MLP neurons of a small language model. Each row is named by its layer, matrix (up: input weights; down: output weights) and neuron, and shows model dimensions 0-95. Each number is 500 + 25 x the weight over its row's rms, rounded and kept within 0 to 999. Numbers have three digits each.
After each neuron's rows, "fires on" lists the tokens most often at its 100 highest values on Wikipedia text that the model never trained on; "fires before" lists the tokens most often just after its 100 highest values on Wikipedia text that the model never trained on.

L6.up843:513522513502536540456491499455523518511489479428517478556488505521504442488496501514511488487485542473497477522530519468443531495568489486497529505520543526544493482492512500506471507462483485485455525529500501505486525520506509517487507531476509505467481535506518501473477467530554507494
L6.down843:496482433512497474532498479468512495494483501462496496497515492500510485541513528528485477509511454521521433496521543486552533488521516472519518502481507538508503498499547522503500440464521495486494530475497527503478475471493456483527492510484503499492452461524523500493482542502467484489
fires on: "f", "up", "id", "v"
fires before: "er", "t", "ore", "p", "e", "ord"

L8.up585:454454534421496502480486516489469527513500471473474470501485462549536526482497494472477491480441529497513503482498558486536529488522491487496487521533472496578462488509498488479508500527461497501504506462541555500440494508472457498512494509480474487525518514461505489469478506526497544493
L8.down585:489495532513465459486520515444456500498493511485529505511500501506500506478499505490474499519509515462504508475542471509483500470504509468458479505490405462525483537521470539526469486488532490491522490513509492506504563494442514499514478510512508538489491488501506523520510515463529468492
fires on: "n", "ell", "l", "ed", "m", ","
fires before: "ow", " as", " to", " in", "ong"

L8.up938:523523458469475540500502489473522488497510454533520472508496488556507491523510505495513461556487510466471475500451544503502509481529435541526468522530562464497494460514488501453478483503501476491482531528514509479515489509476482517455463473502494472496513497484486518533473477496493508503
L8.down938:514524499470518491500508461481532452528510483525525503483513508482507514489546531508486497499477487523464501505544490501517535545435521518488543512517522496483493465528505496511499483510501463498535499488534433504511486502475536499512530470466501503491495472516496515478483454471477533488
fires on: "t", "it", "al", "ation", "ct"
fires before: "ed", " was", "s", " in", ",", " is"

L10.up427:512495488445552507491487530501508503496483493483469487556537526486485494499504501495485495455494492503510484521521482514521488501487488491471488516501489546484489497492485522523459475476473528538517439478476501514523585510496488513482516542503541528520514507554502489528469483493491480486
L10.down427:553502508475502494472526495485504524520484482517477504498483483498499495506486499571494485533460528517500513466451506515504509545557480466483466503508503484473500495502502466567481500483491505502544445498485528533527526523526480489515517522519478535509518502477504498503457501506490506505
fires on: "===", "|", " ", " p", "=="
fires before: "\n", "\n\n", "us", "ri"

L10.up720:476492492472451497517548478503509469481509499488478484508534498518487529507531493510498524432545479458541502488539552469544489521506503486497539483512476508503431485512528493502487503469505501494524484494502479452472571513487526477502464491484500530489471493502488495486490461513506519477
L10.down720:484470488486547532474479504482498521516529518495514461511505511528538503536486503506479524482440527493522496492495460478482498545506505522494464531512489522468520527464553498479499436499466519516559460493525476531523518487513479536457532501486535518520469504509475459483453511546533467525
fires on: "===", ":", " \""
fires before: "\n", "\n\n", " "

L6.up456:516506507522486439531466473487488491517500478498496514551512523473507535518492505515498534481513465498542525476470500478552523536484546475513507482515518464516471453494502512558512509503505535509479507476503533514514502489525513498459489541557492525493537491558495516527493468486478496486
L6.down456:472531505488468511481488465509488516521505499511504488524507488506533500507494487504487500544490479521535478522498494471543488503488565494474508514504519505500566487504503459488497462481547525520510491487507485553522478510475500502475483530506494508526550505471526460507428447513495507506
fires on: "at", "ic", "u", "c", "ut"
fires before: "ed", "es", "e", "ing"

L4.up340:499504509498492459491507485496458471525436518492480537558522495509462528563480501454519521517514480478539513497495537479505546498470520462555522498519522508494490495483492465521492544496453523496504455496519527561530484506500532525470490490484467467492489474453500473452477499516504493552
L4.down340:499487512529500487459496541475505522494495480508455480558491475481513479533450512504476436514546486521533489544498509432529508509503505472453490491503500498475492485518518488479511535515513534499483450482452509585479472550497473478456529545507463508526493467469515476497483507475472475486
fires on: "ic", "i", "os", "ac", "ian"
fires before: "ed", "e", "ation", "ial", "es", "t"

L6.up36:519500526512561502486486524521438536523453501510487489488474490499508494553493455475468481498524533480503496511491449543510487503512466507488492523488524517486485483488471490492502519482480458500463502515456469498522510490539480450551483493490489495545471504510475523457541483492494462514
L6.down36:528523536518509472506481481542502515512478470518477470485556521491508511486508514485508482504526510519537515537487444509519471419481509476462519489499441490521515528515495470508489501517479495502474497486512515491518487504490472467525484451484499496554488508496484553488506475534527509510
fires on: "iv", "ar", "h", "c"
fires before: "ers", "ip", "l", "ri", "m"

L6.up195:476493492493489484499477534433515483543520505530504444489476462492518507522498509504506514499537498474492509486525494434518515467492493512485521501534467522563513519517472494540517479525455503501468487504477522477496490507483518499463474504541507532492496501474492546528499530497485497547
L6.down195:504477484441501531541499472498491478489437510492496524486494518487468530538507538465505494496524467504507448528476519497481513514485508511486464503468543476541448502476502543504532505474541503456433495467482487487499509481514513504454518549511534499512496497519503538510470523493478450500
fires on: "w", "ur", "ub", "ud", "od"
fires before: "e", "n", "l", "o", "y", "ent"

L7.up433:511482497468487499508487508506484495535496454523473457507473460526547493462530533521506538493526531524488453461498475519518523483507502475484479484463487464588482475540554515484465527491459490464499507523484492488470481500499514519503515462494489487519538510462512549448522490476523501481
L7.down433:495477549491500506437476546520503507462495508500505462558482500534541477478483483465485526472475476468509498502483471449486496508473518511477479528514530491541453547520459521510483514501546544477484480494493494486460524544475482498483506528478512490555492468558487479451519491534499523480
fires on: "n", "ed", "ated", ",", "t"
fires before: " in", "ow", " to", " as", " for"

L2.up557:488476472486486445450485481502487474496527514493508461517515501496502540494528493473527507512504497533535468492522473507486490448479536525502537530495476529535523491501496501526473518503523506478522517480495473480454500500477483566470496510506505492497526488511480508472505528497518516509
L2.down557:519465471514475472553490460543492514511490550525534451497486493500502517459555494488541493507541476501479481485480488480515493469551491503499513512527506495493537489499527525509498509538535474502499475475542459481489519522490511486447497484536498473487518528504470450483490494515488447488
fires on: "ou"
fires before: "ld", "is", "t", "n", "gh", "s"

L8.up249:546505501434449482472521516536484499532499487481488472502552493495454477483487469471521468507477497515516502500503460513559498490531460516524522495451512490509492484493508473485466511492461462505525499480523514516497482508484515492484492504480489517507536502490440484500477522469482487527
L8.down249:511489511486533511486501490446573523479465514513491512492523457451551503529496483525455474564489450529485533491514549480517507447496477493445508481497515484504491473516500492493493508540537495518498492523494544516484549453486455465534499501481511467476498469500525466530511521522510467486
fires on: " ", "2", "0", "1", "-"
fires before: "0", "1", "2", "9"

L8.up550:525498509501438478516497513503500502490485533546517530500518494496514515523534524501481534502499508470492506543481519473497476505545478533502512461520531498481458504500477506543492526532542518478467519504487531507516506494508461524474507506502483517480491511483488508532474499486485486528
L8.down550:494454477485488498561525468460494492517496486513499534506465520506479500509533519477453522542455506492538478497499517516509529463486471524514511535501516497498519525523438472541492479472472480486502479542463485465544507512486510497504455469537471481514485501529545499508491539463477468489
fires on: "w", "p", "ot", "ut", " F", "un"
fires before: "e", "al", "es"

L4.up1017:511482485499510524501524516530488486471494531491513513464495510493473445533522527527489543489522474490507537494505501482546529497539494447457498509527517481504517476510486510522476498456487505464526488480524462549490514478510460433489516446500455466473530514506477522489482481493510529502
L4.down1017:515494471500518468479492498504489463489568520516486533466507480530492520518512499458528541525458494491516525484508542539499534507511480504472475465515535515495505515484477509514441508459473496492530482489497500517519495492548518470504489426532512486480504521528486515466534541536543515534
fires on: "ing", " is", " was", "'", "i", "h"
fires before: " a", " the", " an", " ", "A", "ers"

L6.up78:503488502520506474500499479454511488486515492482541519505481444510518503509481508506501479483515504485508458482520480496472476488481470489496456487465497478500469546511537484400494507524500451518492465484533510538543523506520506440537498510496494494470482494489490514474497497513494468490
L6.down78:499492507497485504524558529494483462486509509462514460519478472485484474457501509516528527500503523506442528480510492526524546468458559455506528493512473460464508536496526492518540509515495481465513502497526536484481514485533515566504520517476452480505487509496500503524494463503525453484
fires on: "h", "x", "y", "r", "n"
fires before: "ip", "t", "ound", "as", "ing"

L7.up486:488475498523472546517524516514524484495518485487487498460506480506498486527480500521513510556538474504516541468494510495530478504494496526448487499471545501490469472473522502492503519530497515483550499471472498485508433478495500524471524567464506495484518503524515497523471501577450494498
L7.down486:492546514467532551505509488535527446486468465522525498488474510540495524503457498502462470489492491481470497508477470488518549491480485465486520524474499494471486486500490539508503542497518516507523523517430552498503465488476556523477522517502450509499485469505512491512518497496480477490
fires on: "is", "a", "um", "x", "z"
fires before: "on", "us", "ent", "ic", "m", "ion"

L10.up334:480517547492531474509469527507526436487525482463495481476534498516512536522538484492502519445497505505508505517504475496527501506558512524511465509517511494457490482510542487525509514464514490482521502492529546465500531512589521491558507459532524471504495460500515493517512466494495479462
L10.down334:504516524513517485563490493504499509504497482440487493484515492489545508512539502479499475430483515468498493514475499475536495506508486484487458530470475470525532448485518483553468525464495501473494481493450509498503506501505537513537467488467529521497549472483526508525516521483506506488
fires on: "ed", "ing", "le", "ue", "d"
fires before: " to"

L8.up200:489522503487512495476499492468499464481483449489490541519490500523476487510496515483503552500491507516506498524552529489467512462467508490514504466519507505541530479469499518500496479491485535562485482479526499499498526519497465467571536507457481505515541510462489515501519526490517492513
L8.down200:489515546493521516526521518522505524487450488503457553526504487477508487486507489462524497480481479526512500470514479471479535522467516493506509510514500536553498505477499488485502541493498507503527443506489443510506512479497498503513527508490499521483508505479512515507531540482483526540
fires on: " (", "at", "ow", " p", "ot"
fires before: "b", "h", "n", "d", "e", "ing"

L7.up442:501514495459513517495535480487517492492468507500517494480462517513470502488474491453518506443495546530489475473483504479502509556489475472500487442496491513536488510486518538495497490506480471459525484489487522473461466464519490543526469550520514487536506487479520559486548486477511545493
L7.down442:471482504526453468538474537507478552481520473484473524514514482508525536431513516507487506505506500514517511503485521540523528485472526522512493513476518508494469530480478520463516473465474500457483500538449527523531502470452514484485494485547454494508503495489516466504530478507498510479
fires on: "ed", "t", "e", "ran", "d", "en"
fires before: " in", " by", " to", " on", " ", "k"

L4.up100:502499469524538465533531486549488507460485514529487509477501495542501515479524497491483471478478523527487493508493496501516511545526484513501481498429480521472525493548494475468506497471542530462533467447504536474510520484548507509483502516527509519500446464474524455489501513501526516474
L4.down100:520488500519490475528496489535519481521508478486504485543479497500493476514507511449526499517510484512441525455523505475471533520506496484481513496507478547494482473547516486520496519520511507461499469487517485508496495514469524510514477490474511512531537459514502529478502497504460521499
fires on: "th", "le", "e", "k", "it", "op"
fires before: "t", "or", "e", "an", "a"

L7.up839:539466472515535492499480529502539530502502484526472557492495502536504486492486488444516509504503490513510529518518520458470474499488490497505454501520480485525497510497501500474502516503550554527513520504511488516466468528498428488547493465523451513521500526437497475512488493500477483526
L7.down839:502510469505502486505482510544505479513499543506445533515457505539512498524521518481498526531487505494524478534532478519502528480446524464557548496487485486493521522476492505471511513520520487500531510483493509493526525494443512485504530499446575503497523553489502483494525522488474493480
fires on: "on", "in"
fires before: "e", "d", "th", "t"

L8.up587:484508515509515502505497500472492504471491476484473487539535465490474454532532497469500471523529503485518481533508487516489512481495478491488503510526522487469498473496531515496480477538526493508495521500496516513504536517516498437545512525472514497479508497498471522512518526545458453523
L8.down587:552493496497485529504478466496459491460543508483496501565532480491435430491510520524478526515517552513487485515502476509507524497482499486517520499536537544536478515528514474519506527550490548502509483493508479499538540504525500476471468506496513525518484507461483507508511494507478494464
fires on: "h", "c", "o", "b", "ep", "p"
fires before: "ot", "l", "he", "le", "ip", "r"

L4.up848:515501519477516528466519503456518541543494513510502483527523486481487523485543503494535502545544509504513490471510523519532491531469527524533476496500561467522493421542452513494543476488461520491501481511518489466542510485502503523478515496539490456509509529519494511521463506527493532455
L4.down848:509535479513506478465479485497508496519499499525498539510501461515457487442474513500447491481506476500520528498509481494498522487492479495517504531504478521488495492494450495493513484475479472519561503444505474510519446477494498516531492503492490525505475487484451463525480483483516506440
fires on: "y", "e", "al", "it", "ation"
fires before: " of", " |", "al", ",", "ed", "an"

L2.up840:491546456496489545476501518518517546513499441491528464524525503553504464486499493464515516479514489482505457518523525480522551489497518544503544477486495529469489435496534505487475471491488478519458501465452495479523511474506454508533447512487511504511506499506499497508517458498500488496
L2.down840:500503532470494496486535533502466514515521533535507526530529505511519488462508501514520456528521551504491484546483508499494502510533540494465492481509507504487513484520470478488444484510517519477509497500505544511472467480489493517508507525483434513515548505490541485504541431493493528461
fires on: " |", "|", "b"
fires before: " ", " P", " T", " C", " N"

L7.up798:496521534475506503493487472511496461492455507491502485494493496503473514471493490487542568478528483488491492540460532471512475568490491490480463475525453505479497487515515507506506461495513521467518487517529544481506492475487465487437530475515518482531461475520486543494522476458485522510
L7.down798:524460500520511523551499505525506529478525493478469532491490537503493499476514472488498447485502505520565485538486512542499474481511481535507502476513457498494509487503486477517455483513528465496492463493445497519494492487449470494512479488462538507505505515483525435457487469498501472495
fires on: "ed", "d", "n", "ated", "le", "ound"
fires before: " in", " on", " ", " with", " by"

L10.up781:491484477509499475483462513546500478525506511510496482521505519480501484481517476489521500544482515484488518482499457452505483539525535526471515504479581557490519486518524488530518536480486504511471500469497528498494476524519510482469521462562471495510498478518501511455511496472495522508
L10.down781:499511581536472494475532500443475520493505481528505488525520530514514518507515471520501474502491489491474509463516523501552515503464532489497472523471490462488512499495466468512507550472513488529521550529482503479552511513485546506496489509483470518433496455483497499522442490482484475480
fires on: "z", "is", "ag", "g", "c", "in"
fires before: "ed", "e", "er", "ing", "es", "ation"

L6.up89:499496490495530513506465480497474483492453463539496526474544507543503499442465490518497508459503497495515471513499512463499500518511488504473466475489495463510533497509531467462514487500513504529521539495519442472452509493508527495500502525549467502513475497502514501538499517464516495536
L6.down89:533513492489499471511503485464492520507502521514492506460535479463487526490527542526542539554524476503531430479467495493451513541457522508529539496485482510530539471510492525480486521543501472521522482519505540490498486477509515502484456536520522538488483484525504475490475515506508538511
fires on: " pro", " re", "on", " con", "ong"
fires before: "t", "s", "f", "g", "j", "p"

L6.up809:482514474495512505476479521494554478526531492485495459523497542493513466521502492536539485472487497490466447492488492495458533503475478494486522522477494484485476463498484488512489506495472488513488502447526508512473492505505506525541497520509495526510487486514512463504499511511453457506
L6.down809:499502507493523483491483512473527484507532501457487450545501536489508456491503528561537484490527494494496495491498463502459524512505497534493511524443463477474492505503506512505510526503500456469493501466498527506507492522486504534493485531490503502533525505519518467472471508470490482461
fires on: " |"
fires before: " ", " S", " N", " T", " D"

L4.up617:475459554511508463486517540534514519426508505491456481469498471485508526504492489484461432495489514491463530451497478542520485515521528525518507518513486599513514521471471532494485490501500457509496487481533505510479510504490508463491479483516475474525491546512457498504527503529508501510
L4.down617:538520455502513480451477497531482498483482487519495490490504509460483505525506525490516490471454485496513479498461490495469517508519508463527515476546513501516491503520431512449517533514516515481538504511496516486445509485542512490459513502486436499500494572498482520489481496521488520501
fires on: " ", "2", "o", "i", "ri", " of"
fires before: "1", "2", "ber", "b", "an"

L7.up325:475449479507474492509497496487506527495456464512495489474520525478504463486505493467526473517509503524490508490499539508474493500473525526511493508495510473431484479481483474507492507483498514492549533493536461532500501461528497486464514517507534468491491519483526501503475562455458513489
L7.down325:527531488491516496514479492527544482496507535508526522535493515460505510483496555516492546493490511491513480474525509514531520507475516468548531536494510493512486518505484494482475527521503460478491523500497516489521531503443462508531496465535500500535487497512434492474503478536531497511
fires on: "u", "er", "ing", " be", "g", "in"
fires before: "ary", "al", "en", "t", "is", "v"

L7.up303:531519457489492491513517493488476508521502501525500494496496486493492517511557517515528492536481536513490435502562492539515482438569510482552465517504507464504514469490473548476455496496451500531523506512464526478511512471486506515525522538510514480572511518507498500507480550516534472515
L7.down303:512472482497494529494522481516491531511504497475486507494485517507462534487541489519496513504493478492424443515480520491529529524528500486508501491475551496528483442494495555583498463496512480471551494503506496473496464468495519527520460494533534496538488523486474521520463485503510512492
fires on: "it", "u", "e", "ition", "n", "on"
fires before: "ut", "ct", "al", "ed", "ary", "ction"

L6.up448:497472490487471496470512550503491468431496485516516466541513520530517501461516493457497471461512487473501544465498516466496497482522500516528495439471474486501496523507487519481469527517460519528547459490480466504508487533461528534503489471516471507477529573506515486453516480489463528512
L6.down448:483523512494529525484497496537457497484526554499450502486452512533467556471491491519470482515506488546509473561525467504481532517491500490563531456469528513502503485490549462484524471529536515523477508535519481520491496524477458494517481490503517454520486493515532465495465507516519484497
fires on: "on", "in", "7", "he", "/", "e"
fires before: "d", "es", "a", ":", ","

L4.up817:506527510510480526473497499517476450492516482542502464540489522541488508523522484504500505521517474508513519506520508475492533490520502480534508472464525532545484534476465525458465492493507503498478507480562510490485527517521484511514506560520488524503546492484485492526502510484563445510
L4.down817:469502497525499462527502551479446506459487517496542466524492464469468536519533516477527505531501501490513493480507479442502542499498495521470497506450496539515493508474488501493500508500522488508483521468472486487482521523481494497479495531515523532501457553470476443434479489481436523492
fires on: "ou", "w", "s", "ed"
fires before: "gh", "t", "th", "ard", "nt"

L8.up752:515484521511480475517515502498491500520500500529542509523511461531537509532514538519486511500486515504523473497481527538510464516504518535506494482478549498524533515538506484500505515469504477533466514495514512509481565500477441490491543518492472517498524469458493556544516488499492538502
L8.down752:490517502500492467518457511492510479523513503486501522512497471482477515492506496484489473465467478518544548517528493497446483524472527503541481534522503463505489511533492526526532483522464471493488533522511501497487524528503480508481468487568470514482517544516454468488528497528476539466
fires on: "im", "in", "n", "S", "m", "il"
fires before: "e", "d", "al", "es", "==\n", "ound"

L2.up850:492484486525493542516540486545466484490488500497485462509509492518480500518443508489514512457470509485478520509528508516502487462475493512513464510575453521504521533483492490495509489523506501505473481541464485519479520494505495493512526547494544504521468502510443516453525481510516495474
L2.down850:465519505519492504504555453468476498504477467519489567483484508554487489485519492479480521557495459422524521502494503458493495501487479489471523487493523499530461475507519506495510498517488511534508512479503513487495517472513489501513488515501494490458496499561501516481508475526505491512
fires on: "and", "as", "qu", "t", "im", "er"
fires before: "id", "on", "i", "ent", "e"

L4.up701:509523480490540468567492530466471516448491517525548521440506448511528486497507521485497496501543452535499492502522547532479542527450517534501544500482498537505493526554503479479487532527501526480490531501548453490495532518506444507493513490496489480553507507467498530516476493463536479530
L4.down701:530519492503498536542475490541512489468462524502477498476517523475527466499517475475525490499463538473483470534532502533519519499495505485481508525523525489507451514506568475469533479453516458500518446522475516518474502500527518491492531501506524454476480528489449469467528459487479451499
fires on: "th", "'", "i", "u", "y", "p"
fires before: "t", "or", "m", "ction", "ro", "d"

L2.up632:476504537485510485488527484544505495494512479525512549469470489467527505534509490489523505470461516503502484488446509497523558526491515493524495472494502557474530520488471548520447475517533523547510476479481526473518513494523499503503459499484538471513502485491461516502481517475508515503
L2.down632:466478492489467519516489492514493512517503537463465530552518509475468468476508498511491494495516515533450524496518537479464509499483538498477521513505491468495512508492464467485509500471507484475472495512511516555470492544482453468504499506509473473525461478506484486494487481486495492493
fires on: "un", "n", "an", "on", "en", "k"
fires before: "e", "u", "a", "c", "i", "t"

L10.up260:479493531533519493502481492463532500437478450510504511475514501494466473459532514497490477435457488500516503492495474463500469481488501518476497505516498496502531507487526509520523562518465504516492510515514521480514512470550502482474501482511510500508546527475500494527507463452496508525
L10.down260:487482509501503482517498492539499488467495494493486446488510534497496557477517543506515494476475560549483495490464511512499514496550468486512489537521473500453523492479512478456444500522521493524521459525532519500507497507471496525510522515511504529522500508479508464497553527494557519515
fires on: "e", "n", "ber", " de", " A", " th"
fires before: " ", "b", "ir", "p", "u", " to"

L10.up996:498441521463472531531478505433508543490491486556492541531501504511503475510474516477499528507505545469474489483465474503501522467514512509499512477492506492491468465538474455467458512467486533500483465474510556470487482478548491505481465503569558504484472500502535491508515475476526514528
L10.down996:475500512480495479486504487538482529488459534482494511562464495499552467534505501561502479505531527480490494536506520485488540487517499510479467507527470493541505462490520516486487563462488481518520519483463485540463494469537490496512495525491511487519503458526533443514493493496523480519
fires on: " F", " f", " c", "l"
fires before: "ir", "or", "l", "o", "ound", "our"

L4.up216:529506491486521510517519464559505503548459482469512481529529462532503485505505512524520505480497501487446522536515503536507491493558519504511490510523489512509444494475526491500511506502462500530443474435489528521528465496536514485491516458545501484495473536497485550522554538526506482486
L4.down216:436510518490487471521491540485484511473519538532512513499522493476516510484541509481503490520472501509551506497532509499512476475450506497507498513484530477546484494519472506487469505533496506527481519514474466428468514507504504502516509483495480493502491472478506466523525507503484524463
fires on: "e", "ak", "p", "ol"
fires before: "en", "ing", "h", "v", "ra"

L4.up89:482484451513506512521542452488525532498487493493496512473523553525468516473525538485510501511462525494521527516481535516497499512543477472498529524536508543487478465521473499506516544505499453489542485526492517451513552529503523525527484487505553504514447503528492508520487455510509447535
L4.down89:471487511473518538525471533480439502472490514585506499505526512491519501545478480547504519502517516494525503501512517483482517485470528506509470492486440468486509510497506484499500470514501523481495516483490499478461482521520498502485515563494465508523513502500492523510498496494502541464
fires on: "um", "===", "ion", "|", "ent", "s"
fires before: "\n", "s", "\n\n", ",", " M"

L4.up521:513539506492512447492494508502488478482485482527554475553486459504519507475509482513490464539502463460504486488533550483533498487513488483555498524455505495477513527480532461522509496503532523489501511508473446498513512508535474477509482522555477441460485465536551466489514476493518505525
L4.down521:498481489517497497495532514473491500477465511472534496505502452489487518521511514526550499474487470522488490523521508477494483499446486478531526493477501517500460526501496517476508515508517456482518500521556493467458500490545477526517438515490491479482508487516498518492434504490566485466
fires on: "g", "ul", "s", "og", "am", "oc"
fires before: "t", "n", "o", "ion", "i", "on"

L7.up11:461531498477487531517531546455494511504511505491501454475504452508519528539505496468508492530502493464523472474553525542489471491523494500490497481516495484496447556495528507442474516514479476492517455496517449543495511497508576460485522534507504486481509489551487457488491539476496434502
L7.down11:492493517500505541519523499496513481500485515477531500492517483499489489484482497453487511499524529512510535503496504502548502566485527475507526544490478495553466512530527479424534503527490511498471492510474509486454524448523518455471465487530546475498457539510486493492487490467501470453
fires on: "h", "el", "s", "le", "x", "ish"
fires before: "op", "it", "ic", "n", "t", "as"

L8.up89:506469442475521520482496494493443520522501512480529521472500494499535463489509491505473464494474481506508515505524539546537555487553481530487456493511484510452527489490557503505532508455506504473542490455501499512537488494526521486467491520480460500472503503471523512458503441500501475524
L8.down89:515496465518518487465530478464534503474519525527508548471489531516532464486473487484503480480519479480505528477502510529511469491521466523505517506492478542479524501491494536504518524476506479560485493493498453485551470473506542473488491515525429493503518518529528500474518477496495502529
fires on: "s", "ing", "ed", "es", "e", "y"
fires before: " the", " a", " ", " that", " it"

L7.up694:525492483495465477482500538501520515473526456447501479537504502524494494506449514531500530463467474525541524478499538522539481484524514496525509454532542543502518515493480506488506492507457479497488484487480500541549506485501495496495529500498515536505482523497503519470485507506504548438
L7.down694:485503515486453492496487479522511515500499519436448484539526534512490524471492495465513510520539470477522553501529489542500465504524476515533498518489544505491466473547484470493534484454494533476477504538509499517490478532480504517478471473464460505461502487520549524519505439497477489490
fires on: "v", "t", " v", "0", "w"
fires before: "a", "e", "ent", "il", "an", "i"

L8.up647:497456535553507538481455502516484487515542516446528501437483524476484492501533529463484491563487491472497502501518508501480491473494477510500539464492499537501479494477464516505495506518478489491509508453491505502462522519498500478483506470514477537488508465543525464525504501453501487512
L8.down647:460493553465554497473473510505470497450497492554511512520482475461494497479454501493478513543515498535491545509468530524524530483498506528475497546464478493519507510512482550503507525483524518514534523498474471510533510499484503516460500474525507474491470496478521441490477512466504524523
fires on: "or", "w", "o", "b", " w", "so"
fires before: "n", ".", "or", "th", "est", "ard"

L7.up886:509517468470467524440473545529520457501471488511522476519524537493489500503470516497465492469522532477510551515490511506494473491537478507510527493517510515518507518492525491474486518468537451474524487498542534509463482491446546465473483506502475510524489509459491473510506484493513512514
L7.down886:482497506481518523474510484504482524486508543483514483479561504476495497483483485521492528502504519484515492485502476480497485534523525481449487446487499545547471514531499464481471494531506553479523496535503534499445490472489529507518474504481485570507492520488554524522478547501549511483
fires on: "2", "1", " ", "es", "ing", "5"
fires before: ",", "2", "1", "8", "9", "0"

L2.up609:488497518502554512528536457485463526538523523526513514493488457541526489531504496448526475501488490484506502547476512475464504480514515524527502524489486484481482497487521521504492520479507500482500541515510491457476512467536498488442509511516512492451488478479500456493541482487504474521
L2.down609:488507525520490473492478516483482522476513468501510477545475465475494474528533489491499489515462505482497486481513488485435489552530532498469530473513471518510512506494453453526523491514490485545417496508506561500478525494487454498509546487491535478512532544532497490489501494474471480519
fires on: " I", "p", "ou", "le", "re"
fires before: "t", "e", "s", "gh", "it", "on"